Weights of a small transformer language model.
Architecture: LayerNorm before each block, no biases in attention or MLP, untied embeddings, normalized queries and keys.
MLP neurons of a small language model. Each row is named by its layer, matrix (up: input weights) and neuron, and shows model dimensions 80-175. Each number is 128 + 32 x the weight over its row's rms, rounded and kept within 0 to 255. Numbers have three digits each.
After each neuron's rows, "fires in" lists the words (lower case) most often at its 100 highest values on Wikipedia text that the model never trained on. A number after a token or word is its count.

L5.up492:087076146161113147140106118090090116144137125175160116104105123189124103129137052185081129135150119140146145110128132107163098167162196108161103106133076146113154113140155192046158144134149187125111065086128118167129102101087178065075142152140146132103137153132071122103122176138092130158
fires in: "season" 18, "would" 12, "played" 11, "south" 6, "eastern" 5

L9.up241:140094112104173126159100121108112137084074133118126132166144166132201130121097086178078200132170139077110126137138142175073114105107108067152096141120158110123146091136153071087128114161129104110181162108122169155114137143106155168095120132103100116149056158172114213043115129134125153110
fires in: "been" 29, "became" 12, "population" 7, "had" 5, "republican" 4

L6.up554:121149150166164075112080080118119059133111085108140134156178161137070152145145094102106050127110086151087137178047154195141147078209098145136132057101134085134056101130138119076131162125137154138163143121121112097169137140162135099128135162132118146089162177152012141160157173116161061093
fires in: "would" 23, "until" 14, "court" 12, "states" 9

L13.up711:041060165193112071129151117129087106156147139133124170180135146051158121162081104084127102163086153114111133111140136173128115214138108107117167149142133200093099083118122109124169087165145170097149124136068147156232117142161145095164068120101146153128064158146142098096141181132119158101
fires in: "she" 47, "said" 5, "scheduled" 4, "saying" 4

L9.up400:148190096088110115087107102173145164124104146168072133147122129140146138097172121118098133069106137106140136138119158180095120174114132156110167152118109110126118118065133095164126111140145078186137140124175089123095076201144189113085140116142092091105112138138135117147109159041129108124
fires in: "during" 27, "a" 14, "does" 5, "directed" 4

L11.up40:150141138141145096127147165130074072081121120105127194200112120091138119147091082151123136124114132078155095200149157134144147096095128149072086113112150152114138042166100098077138103081149101122160144125167050134112147110168145091139153150122123158154120127131141119122179126135115163122
fires in: "they" 15, "however" 13, "later" 10, "her" 8, "often" 7, "him" 4

L5.up46:120128118116133100166137102216102115116114137170109098130114106061123114115140167156154147150077141129133073103146147106154077140130114187130092108167163186125044093122184155142170075108120061074181173138133115096151100146098166136107144127157128070146095120178132181087192121151139166107
fires in: "have" 37, "having" 9, "has" 6, "thomas" 5, "than" 4, "title" 4

L5.up594:150125167173096087108114124073105190154120052103202144116100168150147071112119117128144116145084118158157153145142179102146200125058138178149190149097146105133117109126128109111130125121088107131084108058115145044157112133101141137167039133153154067114142103142124140149096160195161129138
fires in: "in" 56, "town" 13, "owner" 4, "winner" 4

L8.up342:132148119094184143168072064159094194102143116133123167159067133182142114101175171143111134154145129039137122142138137073130096074128122157117173120110179143147123170123143093115164130093152201138122143102140142091130091102135127128122140108123169122179097184107092159195112103084141107178
fires in: "under" 26, "often" 14, "between" 9, "determined" 5